From a checkpoint of a small transformer trained on Wikipedia.
Size: 13 layers, width 192, 3 heads of 32, vocabulary 2048, 7.5M parameters.
Architecture: RMSNorm before each block, rotary positions.
MLP neurons of a small language model. Each row is named by its layer, matrix (down: output weights) and neuron, and shows model dimensions 0-127. Each number is 128 + 32 x the weight over its row's rms, rounded and kept within 0 to 255. Numbers have three digits each. A neuron's up and down rows have the sign that makes its largest values positive.
After each neuron's rows, "fires before" lists the tokens most often just after its 100 highest values on Wikipedia text that the model never trained on. A number after a token or word is its count.

L9.down591:159099175093110178122158119130144122152145140146147121126123052175123154154166149126102037128118118165154115126127136116125093142126089123123143230201131172124120149059108075127172161123095125106132127053124146145113110118128161124074110188154093208117106149062127159126155140087128054136111141094095127129115153193125151164183131085097095149148179106145135103113155182158155147128111
fires before: " |" 58, "s" 12, " vote" 5

L6.down30:134165172090123114155086096074119107120172147088133127162144101087139142108054132042105188132043146132163153141135170116147131118139100098082187099133194094070113198106144186139141125142187124147156111148090131144138170113164165092139153117110164095138103108091155141035103166087128140166125110141094158081122144117117116136121077120145131138138129140094164102167131106110100160134113
fires before: "s" 84

L3.down520:136110069124121132176158057143107125218128122118135159129104071107124135142180121134073149078120109142144116109181179151171113137098101143128160178120123092109197145152124131157095117093091147130157138141182086075125131102133155206133106119110150158091197123204126116135152148113114105150140106131111112130149132112142099152125116080082157091122106112177191108115109110113145141170125
fires before: " |" 18, "–19" 13, ":" 11, "s" 11, ")" 11, "." 5

L4.down204:127132087129131137115119138137155105132122140139142169130153103139117149118141146181152063064123146115035073124129160078143103101091146104087080152215143120138126146170115154106110089119145117197198110046094132158120057138166092114089165157140149193091154129131116161144148102122121157149100155120119162119158165130142115152070154054185162100166128154130120135126144111123125128144127
fires before: "\n" 100

L6.down116:106157141179177146129126161151123125115095139072103135112083188107129120130108123111134123178145093124089145118111158143166139098098145158051111169158137069140086169108096088086131113150127128067186160205112131151130108162174148106140141065150149117172148132129120132157145172101156158176099207089175169112120134096133161134138156144116080086097111111070167066036079118129078066121145
fires before: "-" 44, "\n" 23, "=" 6

L2.down159:044128134153218095106133090110156109154125178148140118186112085105178074140160110120098180083155104076153139125133141133130148129104146167113126200102133091139128165091175161119100075136083131127124115092127131075154112164163172134128175116098067090178095111137113164117121176128115170163094140072115092103139101111149117114073102145111107077106150097133107092115089122085038155113129
fires before: " |" 54, "," 11, "\n" 8, "." 6, ")" 5

L6.down617:142171084098147070163138122205133150176109146074108094164160110098137127068121145134158099149137142094127064189140164138046163093183183138128155094173169162136128131131126091147086148127103161084110095131120136102146127138110118092100203132081094091120117119166059184127180082128150113094149141131130162140033144097148149126121116133116073153203147152081092137181127109125113137145112
fires before: " |" 22, " 19" 13, " an" 7, " a" 7, " in" 7

L10.down445:103144110150178101130113066060133174121115151126072150126164136077106123167141100107093086123157158093165159147066174144109072128099164101167101141131153128143146157163140040153112128130188083132143123116136131126144149095165155166146114120146151133130158114133100103212085183166130151101065104144117140132210126160145152133099177179169096096101196097148146115124167128159110138153151
fires before: "\n" 50, "-" 7, " " 6, " |" 5, "==" 5

L9.down311:134082123098104131093098137111130102150104148182091120079087180158134079135126119146031162129181116112106116142137077091135118162147101146156109063074129107152107114150158135122139129103122107079151133170102134086204175147052130129145119139124147099164160182099107165136106106163132129127129162121110078098037120074138223167094090110123105099107121152093125091116120079081121171137185
fires before: " |" 56, " was" 4, ":" 4

L9.down267:181117131171171150208129118140155142134023110081086059075097140145131179145114138117118087136175130104143093109140097192131164073099096153139182080144081124157136129157087130119127118083147157084116103113153128154189137167136150131101130153160133077140112145164142169181134162137096123137170096088177105103141081118096106124157155139103105073122161075165103108137116182092095090148110
fires before: "," 53, "°" 5, " he" 4, " T" 4

L9.down66:101116103136164135147096077138112130150143096103116131077151157182109061134108040136130105140095187123166137146144105126102093103132118086168149089101083078175143149135100134138163132146089087087131161088109145147154197111162125145169107113113134122122149136122138119097146132101134175140062145126169135071167169170141103152118138110101146080192115065177169067151123126151163115127071
fires before: "\n" 24, " The" 16, " It" 5, " " 4, " In" 4, " A" 4

L2.down710:198141126108126159163097187129106086110104098097151130109099089152131095099209164159112092123080129130134146090120119062123124122140148155124080085161129098162152167155171109095106129130149105183180079070131150173171079093136094129118169085101123157089145129160111114113202113210083143124115174133139091133163124138149146149175107072149146149144144197118067131126121179134051134101139
fires before: "\n" 100

L4.down337:103097088102156161083185124213049098153150088156120183100124080135077095124077094093127124096094150118058111132120143189111103056121144113170099107133163121117120096145150182127073126137117086078129102165122151108121116108088109161127144131131111119180134111187161130161139156169155117111199139108185122168170126078093199174156106141096105153128131163150160087153128088114064191068162
fires before: " |" 43, "th" 7, ")" 5, " " 4, "-" 4, "–" 4

L6.down429:125160132107140111111094130164163127090130179207120135097113155091119177137095131163121190117167065116111122098125116118185162173142148114152102059117114121117140155141112151114089111107133132122109102195174144124074108151065105172089165130137115152133187123133135107128126032095140125128126138123065114186122092130121144121157128132146114093073133148154096177153149133079176163162157
fires before: " |" 48, " La" 8, " " 5, "s" 5

L6.down237:157165079129193142143079148117159103141092115150153148096141154129096011126101113072098123108133160088141116116122124081156107115181159137111153080093117097105102103097102121117100100088121140130170153133098120122120177138107142172103105097097130113174166134163102137069136246145101165129110087147152164142116073175183101077078118133145166097193153090129129128122112130163131090110152
fires before: "\n" 31, " The" 19, " In" 6

L4.down151:087101156120154127111114090184161178077114097131096182145136089125165138151106100170231173165138082124142105162119132178149112110117132130103133144176140121112137075086151131185139113110111101149119163129173119143131171131120102137164177143096121186130141103174133097130143056127123128096119140162156114120138128158099147093163088147145126159137129100127119195047231106169100133112152
fires before: " |" 36, "ğ" 6, "un" 6, "%" 6, "′" 5

L2.down596:097168096154123116125171140119113140090140110085176106145141151084190156135098124156143144090109106114112160114101128167134160102120150134162180151148166170105124116118115120108105127188120078166124124022105102139128177130174136104132105171059113103149173124114172151127170171134134172153089237147095165090141122146192153137186096195095151121117090082131153126127126123158130104139126
fires before: "s" 33, "fe" 8, "th" 6, "re" 5, "d" 4

L3.down550:142106043132158149058180068208127118161137111064093111149127167166149139121128114131175088069163104121098134133152156123130093093081133139065129109091093113116117115121131133078080137166076108099126181146160133153099099091155096143133107144109107145063132185096195160067147128134161150106129136133088124192125151127099078115110141044050189184095096116137126163154193125104150148153164
fires before: "\n" 91, "e" 4

L4.down562:136127102105150144131140079119152142128116176097115166169125104175120099109102094090138070089138130047162181091088088066115135157125121146104085072127200065110112187129110114121114103101145090199157127064113131122111113119119139164103188141101161139123070103167132142159164150107109094142187182147128139159076129146144103124130074107126143117112140124075124129178089128078086164074114
fires before: "\n" 100

L10.down156:182119104124139096122098076178179158125196123135121121117136121187125174217122085155119152157100108125177090131153091138074140139183131155127160080116138117101193092207143116111108077163156133146087144101118217137154127196115158100134111121119149133140113048131192114081147068148123097141128124103116157158118070088106123138112099130154133059062135097117174120153116159146111159149152
fires before: " |" 23, "and" 16, "." 12, "en" 9, "s" 4

L6.down510:107111126175123122132119181138066138070125112115138119142112106115080109119101130071111139180151060086156153100149074117109120125120150102060155084140154149092110174133046114144091118137095108086201123108119164183197094149130133156111121088157131151172176120090131125149126133124100071187137168134135131163191092136099160147138130147195151132084123135103127104114073161062088095103137
fires before: "=" 27, "-" 24, "\n" 11, "S" 7

L4.down617:100099094106152158086067119133153113143156128128138150136131059170105154099166112163166033135202135144129119133112129094106125090117166138104145091089106104070138110128114113111085134125141111165189119110092130130071096086141143108146213152128132068069122122116136154115110110072114183099139111098156085132144141161117149147112133101098120145103107105127128176167195156120165108106169
fires before: "\n" 100

L10.down534:140122171155090115104131134155134135177184117111142089226142122172120135109143147073108110169118096126129107103142108188106059190155078119093168174112094160189057158118115130136077123133159122156126117094090111132111141148177082148123091140176093144104177097126142192175141178168117129109099147144043106127164133141125135108157145115139111139161151180159096159104143137127180130130116
fires before: " |" 38, "s" 10, "T" 8, "d" 5

L4.down430:146123097132163162119110184096164117098158107180135183115116111098099114155097147103156147022165088159116164078113138090118061132113148100136111167076102117088094126130102160118104143118117134175168129114125180109154188125154152170138196178106112211179106084164111092145166136096076086116120138166122121240160148140129106144110095139149093127099114110132112081183115131108137134112131
fires before: " 19" 38, " 18" 7, " 2019" 5

L3.down329:006112159162142109082158112154105155161143165102116127222117157139103106106108105186132160135141100110116200162129115149121118080136155121114191206144126088119160139090128162169179084126113153112092138128153131102118139178127100078152135157076083112155150102126146142109134120147144149119106128116130125151174142121107050104148092145137124139150095076117071111111148149131065191150129
fires before: "." 24, " |" 19, "'" 14, " (" 5

L2.down521:000113139133165107134119114101110110156124180134139099189075151133134054141149110129128157108135108139164164093161155126153132109126133130125150194133072115142125148103137170145128092117086099109125143087136146077144138179163144124175163122141062110120149132114098142140140193176110148120069126097125092118140164142143085107081101147138116123160128101141102103131085157094051164134105
fires before: " |" 20, "," 14, "." 12, ")" 7, "°" 6

L10.down258:132142088114127118155165133118138157143076169107132120166102200127092125103142125091149122121120113069095188170126154062158160162148059146100187154105149137207148095078137050090070113160134144117105154107097095101185165127085161107125155113147104165124162160088156130118093124161146123150111142200103089086089137100103152115142159120204160100138096125164131132160132166130179114140076
fires before: "se" 23, "i" 11, "el" 8, "da" 7, "ger" 4, "as" 4

L6.down531:083152143157114125158129144145147077096128174087128093179137108147163127118130124089128106171125116173065116148136134146091122152095146094190182058129107168131114125090118193047134101102145124127134174122110133160119152098188066088135106143143092142131171169158123111229131166132126129069122049133106150166086091114130129097131135117131090165132109084077093202181124130165062112113184
fires before: " |" 48, "a" 7

L6.down139:144173131097137136115200079114040118111091181158153111204111128128128176107096099205105095109112095102177113104158183123135118060084107157117143203143161145175096123226070110158148118142148105066130136172141123120080137131173149094127081100128114127155090166135144126152116099113107083124138136122115211108106149162079077125150118104106141120141076143150149112112206096160122140169157
fires before: "s" 47, "ing" 4

L9.down0:171149132174118112135183123183136101153137091128121175127114121112088124184082062072125134151177139163202128123173158105162148072137123103108163054102127148130162094143134153135082092077140097141134136094080176165112169092159091139091143091141119140138154086150176129194159095148118146121129106141113068196157111090112104070134106141141121092088080101113074147153121066069173129184134
fires before: "." 34, " |" 20

L6.down115:151120075144180123118114099082134085185134219087066215134122166090167132149140144115127080092143132121162146169100160139100145175157156133122138152031105089098179175144036110122126082161135099120145117160127105112047123103176082107142147166094108188121117069064074117100155174096167139114123086159120129193161137118111093130135159101188148165137126178099165159115126152105114099160145
fires before: "\n" 40, "age" 12, "or" 6

L4.down99:184119114091098136125104093157157120155149075169140195142128036150099121137148124114142065122152152161117097102098103114129081113109100136067152142143124107146164127115142157120118094104138119141146099051128100137125085090115091172117146114062138102041123068127147171122110056133145192127169128117097126145170181129104149178107130100120184097135115150144133157190174163077107135105129
fires before: "\n" 100

L10.down452:074087171114147133100108081047073145139150124110177167069125169135137156109108149102105137073153180187136105128102173114126118151131031159110141198206174157061133113094155115170085204176122109130101165126112106084115175085138125107120150148123123105145087117116161113107172218095127113100082112160154077153077136153139128160113106155117089113106117128108112130115129121121071129151160
fires before: "\n" 43, "-" 8, " of" 6, "American" 4

L9.down259:143102145167157097208131135132151080118156123091101176150173178132164139108075137099173175115123103132070171142130207145179122113168096147097138126122103064175171092149166154155095110135120208127123131094129144139180140148096137121196098058130129111152128141159111102106189110102155142171173152116077113094086152108181108114071147147067092181122123173136146125131038174117127174129068
fires before: "e" 21, "g" 11, "land" 9, "t" 8, "n" 6, " were" 4

L2.down82:041115146099166110095147066097123082171096150146100161184123181110146085124138098148086146124153074115129159128159124179087160078091128152111135226096140055143118175080157164107086070163106113162155101103119155092120133144155188132135170134052089109132127121105150119160142158103128153125082114095093121084149171092121096125114094125128082127187118096123101100111118152139057173163128
fires before: " |" 46, "," 19, "." 7, " O" 4

L9.down579:129118203114115113078187150120136052171118158110174086179132098109156096128101119082153114144134094094108132071201086142072169185116130146112093085144155123172186169153194168135138105135134084180096134109131179124111129102079113091115115068100127120122146101169155044122152099132068126134109165194161128036101118174159144155106167091124129175118131126114119146169131115174163141107149
fires before: " |" 33, ")" 9, "50" 6, "t" 6, "%" 5

L4.down252:102125105129169103157158111120114166168149103097100168154235222141151163111197121185125183129081179101137155154138126145203163083137102134143094132138182129173174125110133111183169096151139128166143135098149071157150171136184137092115109103144154113145184107174150153115078094169155209095122098099124144132080112153138122072124177119128118086135143073100145148129123099177123181143137
fires before: "ed" 29, "ing" 10, "s" 9, "ic" 5, " for" 4, "ance" 4

L4.down454:126099112085163140113128157088129163118137109132156119095052134105132154070143144096149120110145071103108102160129162105102134122154083132133135192112119156099082090089147115127063047176115105145104172146076139129138103106169100135073135084106068174192117088134111149141107217106090126128131132155112089130091147099113084091147121100187119115174085149166095105142184143131172096138170
fires before: "-" 43, "um" 9, "n" 5, "\n" 4

L3.down381:135145128139057113157136128071119086136113124141126120198140092161134194113134127033084090101162125121119107092134119089085112213106140167140146197152109107089158163169088114134106132142126120129049105143132153074160173121103150160162091191114083163154088055101120111130071189083123125109094091109086113140116144097118128145155074107165137093130129173129111103095071146097154116161132
fires before: " |" 42, " not" 7, " been" 5, "\n" 4

L6.down650:136131140103081157139115122159130130115120123110081173145070140153132159133110120130104150131136034107141148128187131144096142104154103128096109227062095090089079198147128109151110139143154083084128192180185138135058100122103157139133088177102086141128171133074110146126083157087105151088102150124128087119143073113088089117133147049119055150137151131170162129139148142081099118168111
fires before: "s" 55, "ies" 4

L9.down472:164107144094109100136102054125171117112109092122087131109116067121123132165194142127125104139097129119129120110168122166120070163121073164148163120129175155110153078132178121118190117153113151053149183084155105138145159058170151112171142118102103136132165088126142178103121171122155148165178147151126109157053129126185144166096167153104066157108118099158131064117123138125162035123113
fires before: "–19" 21, "," 15, "." 14, "–" 11, ":" 6, " and" 5

L6.down529:115136197122093082148096140105142109145108157106134125112070142089127098107177153087093099118153100115137201117064084115143126097107137144082152077143193067075093123026068200135113119156103118109162125139120101146131125138135132113100143081116159106120180111087092124148142146132177146093110140146166113104127098149077070191195174107127218094116140139100126089152104112127087102164132
fires before: "-" 59, "\n" 21

L6.down385:187089161155143192108104059116096181134127137090138128140109135153085112104145070144178144109167089154182159111074167181104079144112096142110135104125095100139124121109207114140116189164139130178130143126104050097102088119130162120128118141162097146152130170168097137173114099126174074155148140138137140153122105132089063118113169183130175134160089071086069162123189124112114152208113
fires before: " " 28, " |" 27, " A" 7, "s" 6

L6.down614:198110160126130053151072126094129057133166137116087198160124126142171161137162137152167026086132153156152132125132128164063089107091111101055132154112148116130109133115126107108137111100171117138157158143178175113100134147104149147170147158136120109094120064116147169130078163113104135124110124146138092121127161113101137104116073172144133113089125080145184067121166139034144094118112
fires before: "\n" 65, "tic" 5, ":" 4

L3.down589:085065081121135055126133180143159136135115132120150165086095115108127127106068119072150156123151151092122154152097121137158105210101139120170120150128073113078172145070160136115083133148110112142115148081145111140044137157159070122141127184141120145137161115093135098140104124138124130136113086163128124136116143092120132058119127149162130108121148151205120128169096109136170127162114
fires before: " |" 26, ")" 25, "," 7, ");" 4

L6.down594:147167116143137160146135115089157124122149120179134155079168098175102098166108111143145107112132163119146110072116107094153105120082142093089132090101125084066134140061102137136127119104144122159154125055102086136124141124153180166118122120188181177063095150131175122105133064092106113123090100046087136105175070097185155190108126081105146113107114172076126171110156131133178123116142
fires before: "\n" 100

L4.down39:150087118145128163149160147111104172068060156099115097160118114142086157097136124178122177131044114147118147155076171110112179127149144133123142210121139156131142141156120119114117062204133163140071128176065080115182139165107068163137116139114094070162142150148136126148126161111150137144143100140089166106100145101130132194217118130080124115148160099115085130088122126133125137087164
fires before: "s" 20, "ed" 12, "%" 12, "d" 5, "ing" 5, "er" 4

L9.down250:095097109133117143096145104111189174137160105135129074109145113155141098167099137177180137113134094094112138141147112150107121120154123124126146180121127141105138059075145121154128119106090169119128146114104078149105115135064086113114157117039073111109148178090081082113114108094138092125100115146124178152060163159147110136157144118109137138106175145180068130133164151129047137064108
fires before: " a" 18, "\n" 18, ")" 16, "″" 8, " an" 7, " (" 7

L3.down460:165126061065180158117113112176130121121094118099088128156137157140137182106128124087086105024112109081103126138163189122130187143101143153102080108117162117103171139132125101144119126152174105156128086092095207146138140112110134134113100140104156127141112112154147164123109070091120084168144154159099203098135165145097137187096124095135170162104191142152096145174113170091110114064126
fires before: "\n" 98

L3.down478:175124154148122095120147142219098134121155094136152065045134104124164161109171138127113085085172127128119130120103139166076136103135176083130131151051183167080194131164136129087158137111121135143144138102087165201138160083059099156112130102027122126210141124138152096131110137140169211139109154083147122129120128128075135130146123113170109119126122156141146081139181104117106155080158
fires before: "===" 21, "==" 16, "=" 7, "it" 6, "ell" 5

L4.down352:171082118109115188083140132146154156104149056156130160121140080146121135152146173144179080038097139077131087083104187094102118091081169064070099128144113117109154103170098118118093140110144111175196121117112109146130148120127063166149152168090121103114125095173190109187126153072101148151135184159144124148162119094172144191125125100111144138124170195141126123156175127096116164088123
fires before: "\n" 100

L9.down351:160132173127180139071085173120141105103149072097094075102164104164126109085119114070199114119115149111150122161128119152111109135127166087106147115131123134127111094118137167115115087090177139165119122106093148113207124117102123106103101127096158130187139161123118047144154073124181112147145142079166116106122116062127171131103156134126121150126136154147116133182129135150152146048045
fires before: "A" 18, "C" 11, "T" 10, "R" 9, "F" 8, " |" 5

L9.down543:188151075101192152127117124097127107100064100149097143111111098171144142122116158108151086134157087124111107133128164158161159117146140118170126057153135146178151158159178107189131128125079100097098166138139104134080179118149150160124159125107150111123174189127140196063103176086178150166127092135152156086162107180156145170141169122107106102078169150125115132156153148099108172172121
fires before: "," 44, " the" 9, " he" 8, "." 6, " " 4, " it" 4

L4.down98:143125167109172114116087122119120088129136120127223162112149150131113101126081161102087099174100101100133140125125179051142045144124154138099155060200097128138133173172093196101181142128108168114151133146105105124099116115139044131137158139135099126137101115123050143115129215152119101149144135162205109093133138159195178116174152097154139149137137080125156151166148126219110128110164
fires before: "\n" 42, " He" 10, " The" 9, " It" 5, " In" 4

L4.down453:148129102136098109131165078199154085094066153140112150120080134154117138191157139147142105121135081166088146112138150138100130176110171121218115128170112078103174169146105224157125135127106123133096125111130153105126174144114136088147116193152110159127088093094081098174170151118125149133097142114090141113137117079141099129088139112149142114171116170073176160131187156120113157151138
fires before: "\n" 96

L6.down643:082134150154124171202147147115161106043117089110130097118137175135123120095071116117133192149096107119144087150102103078141114114093166129053134181136169081079144145130108105104105105113143118102161153129077098182119105132137168153129153115121110137145203172124111103126118183095156130144122120127144118147172139147120157107130107156232149115137146121095133094127067146102055105087184
fires before: " |" 21, "=" 18, ":" 15, "S" 6, " time" 4, "-" 4

L6.down530:160131159104086163103115109122101097090124043125085107113066126154128139180155064130154130113127146126137132118130157083115098128158115120133106159093191108095090177137141139181158128155128095129135192074170114118149147120052119174150119132115187117145080143159173169182124113068108105096139141130071149136136106127111132172223171109081134127167124168091092102102103103100065178083124
fires before: "s" 39, "d" 12, "ment" 6, "." 6

L6.down306:119158122166129136127185074123148058178107158148106142151193116115136158090155080056111179172092112111170115127108092111109156093167121098171192135116184126136152133133132079164092180104158141198128147142098065130124110154136129144169093084117047141120151103136107094143152153109066106178110167099132076096120118155148099068128163142103172126113132127140088089116083110110171084145122
fires before: " |" 27, " (" 16, ":" 7, "\n" 6, " " 6, ";" 4

L9.down606:141140174079134151155171143106086071094201166092140170170128153076144130111090105099137127135182160097205055142135117105133101170175114083108078068154059102133184110082162112126104154124196153202109117140135133198112151135171165162172108111132150148092149120194142093125113157104141104153131147099134108117124177161138139176103180095120117140104131136115096083153137151159140124137109
fires before: "s" 61, "t" 8

L3.down400:113131187102179100133128200149122122134175087123149127096195034126082125121113122114095099124137136165122106137121134132108122114113154128137106123151129120152145123085110141034165132129128159096142115168112109093125141159138109134101128070151122078110101143138077154101093192223045123162102098108150174111167064090163150124163131141182096116110143054162168143127157130154112151085111
fires before: "\n" 37, " The" 9, " In" 6

L4.down541:119088104124091098143109092171118092107144135138179149137117110061115109108149170153140155070110135106090171118116161105178148123154159091190105105122163134123159191140143132090083100170119099143184153112100099155144127172207125071115137147156097163138120122194119144176121151132139092120073124121162121111146137090141126123154137129126178115143153169163148123202105151151111150080207
fires before: " |" 24, " 19" 18, " 18" 6, " 2021" 4, "," 4

L2.down509:181136116090111079144112085100110146159151115128125140122142152109142161107142151169117125081117159139166116136126098124170169140108106163113154118169137142189097102123114116126193164116125127152150106097161100162091154142147124091150107120160152117100079128130124139114134147162132134104163134102094148148023114139128124083186159109064156091096255145161178092135050154137067168105165
fires before: "ed" 23, "ion" 12, "ing" 10, "s" 10, "d" 9, "." 6

L4.down329:143105120124125125153104101179115118131143097180169171091099168047112169127110134146131153069114105102086143112157154147083108122157166088113070124086146140131118140104098142140119096095092133142170117145162154134155166113178149123109150134113089208115143069151116127187196152093148153126089141155134146188202185127101110101153143104171126092172125118148125117198126141100161124145202
fires before: " 19" 36, "," 7, " 18" 7, " 2001" 5, " 2021" 4, " 2006" 4

L2.down376:104141062117156139067134100142107067092193127135117185116185141127139154033127147141156135121102114125165092114140112157145131132124125184105139078159157035109125118162116166116098138145165121162221104050108108135111072133134083126125123100068160150099108092165120139137168125116120139148124182106149122190149158116180158146111128099120143135122154142109124154148168124124157177054132
fires before: "\n" 100

L3.down445:104077096112129194140165112124136080148138118160155111111077140140136159124096201161142079103105118168161150103169090129132140124133113137073114146088139033147137144120114156164057135096133147164171146128082123104148129087115119164154122126119094093112113178104093136120154101135132180152181153196089138168140069113154125179148125100094156154131160187110146163163125190086127172113075
fires before: "\n" 99

L3.down303:163095105112131180116132113108146110118160128122132190148125120169130157104158117142194097071129118121096080076137131094154106093096145111099127154095138115104169128147143180105062080113145068189180141101099162124125069141117090152145139147095143110124077086132149141133109162121129143140116137122118129149133106148153151193110143059108181140175177164092126154178198101084129141064086
fires before: "\n" 100

L9.down461:192112122147108134142121122153137131112137081118112126146066125150100096153148117072184119086093142133181119151156109175167098084153101152106174112145103106124102111142137152140169115086068189152149109125130138125200073093109116110093142133136084085157155068149125090140156100066183171189171135113110140132094100086179117187076143139150132118161107115166098153199094188128064141121135
fires before: "A" 17, "P" 12, "S" 9, "N" 7, "T" 6

L2.down70:078143095119172145124116098099080115146139174133100140209078093162118061118172129152152153129148061105127136111186153105112143103135111174115116215095067091131118152107129114110039080121077125143151130130125159096125159129148156129152117111104123081196112114162122114147121161127082143143088151128091092103109120152105079141068109165128095119169103092182083128135091144096064155156105
fires before: "." 22, " |" 20, "," 6, " (" 6, "%" 4, " years" 4

L4.down580:142133163083124172109073144118164154123151092164132170146147067168148140138180119140157063118110173125139066094122117087152084121088159121082104132149107100116157132138090144129083151101158141212172161036093129130130123108109094142082179154102146122097116091140138142137125125076100168156151171110115148117145128156143155159138109082152152143143137206145117148157168146074149147031104
fires before: "\n" 100

L9.down158:153169097180114125103094145171132159106141123113140125157074159070103146112126110144124200112115099172101133112107078086121130156141126166082133137100132175122113063120155133130108100181098112146122162127117146204115125086151122081127129111174111155162152071153115129198083103117154106126087164120094097161064110137097115175060169179145079120152123199141119098086112092130159135143146
fires before: " " 41, "s" 13, "ber" 7, " T" 6, " Total" 6, " Ma" 4

L6.down603:083114163046106129173073077148099130096130128172165134072124088086095155102129108136097186206085095126141121140115162129163110071136134124105104083165115122157090133106123138115097085123126100077120114120166113145115141119163126113152164154130172149126184089100165170116165108150152121122139158115158119096168115188133071178136145159149135120151105142076166084129139179154144082105192
fires before: "\n" 27, " " 21, " A" 8, " G" 6

L4.down613:104119135144113155099081096157145076109133095115143159148132081198134175119182120136143099126132116104118101103137133052116091100103146105097131066122113077083131093154118135144091121142134069192163129115143137135139109108110058136139131185126124150054057139180098141126127082097068143081162205132074175099133149129155100141091158112121160167088137187106140113160122170109126099087060
fires before: "\n" 100

L2.down16:072122093135140098169128109085160124154142137108139136157131159117169049085143149176116130083169138097165158131130134174107162107059138158112201189085136100166118143140137154130099072143100106158118134107109168088159176171139149138146138108110085115115168119138189156155123124145125226128085125111103118097102196144107141103088124160108120097148121082159134118143119174111107089170128
fires before: " |" 27, "," 12, " (" 7, " " 7, "'" 5, ")" 5

L4.down104:138109131121140114137127127218132194147071174176116127142181133156147129094140104122085098173123143120097106168126150143138095148119145089132137101115115153093171090221174148149171155169145167142121068143155154207126107145099061182108133088128141132187093170084141031096108069127104083130151128120149116125119081107137148114194117074155079139122142191113121125137155047131106141097138
fires before: "-" 30, "\n" 17, "=" 9, "==" 6, " " 5, "S" 4

L6.down391:071143135114117084047114193166136104114225123142083124103151079147098132189108097148086067087132133091138161119164130117109117081117106107076154094078094096111128139059108121198071134136161076138120171141108176165102134131113133114092176106156092157186105127159094154131110108162137089102101152122157140175122100147103094103115129118141083136131167059158083130146115159112077138128102
fires before: " |" 22, "–1" 14, "–2" 10, "–0" 8, "," 7, "–" 7

L4.down382:065101173128163136090131116175142206124162100181128079159092165115075093178093099110149104111175126097175159130118161171097132159168143095108149187123120129114139048108179121185133186109128142122071169094126195162123120096110119168107133110103108151146170107151108115134110078126149066151110123117140162167143113153085150106142083166144127091189090119129071148079094097124113118135106
fires before: " |" 56, "." 13, "ci" 4

L9.down457:099100170097154150111188151066131110175179178094164157108146117152088143187119128060134141104146157124182154113194092141183126168081065181087135086115146084121150103135098115075158171122090161135090104092194177147140149127153123147146075112127126117105117119120084108135104216168107172107168150079155103136061111115116157091133142139117154129106163122103121179146083125110081130114190
fires before: "-" 62, "\n" 18

L2.down616:151126107135102136094095138130145086120164125114100163091123039137136099040129189152132119044088113173120154148103151092148097069115077137140138128177094070110167137102098141163107122098099175144179160128095123184194116077142125131069118118070127142146092169195132110117144111133089142143146181151129178159089153134169169135144190071135100138146136113117107151136076170084120125106134
fires before: "\n" 84

L2.down273:142099116119158122161100100150126128126108132126138129106134179171148139090139102216156076104115111163114096130189152172141079150120152175129105187105082069174172150135146144146075109131125149121182163154082115083116035114119102123131090141142111133078183112161124146155115166164093129134159166214108111138140138140105132111112139071137167110164131130103163145117126106106181116084079
fires before: "\n" 93

L3.down729:165115124118149157146094118104172127126121118117109153109142122161121179124129067153178043113107085120083099078132132086140108050087195115097105149066111075124161146168110159125087072105164157158203145055094135111116104069146083155104135141122129158123103088150167120144106085135132151173153128108134123168161129163127132172101136057159145146176148148130152098196186109087153127091107
fires before: "\n" 100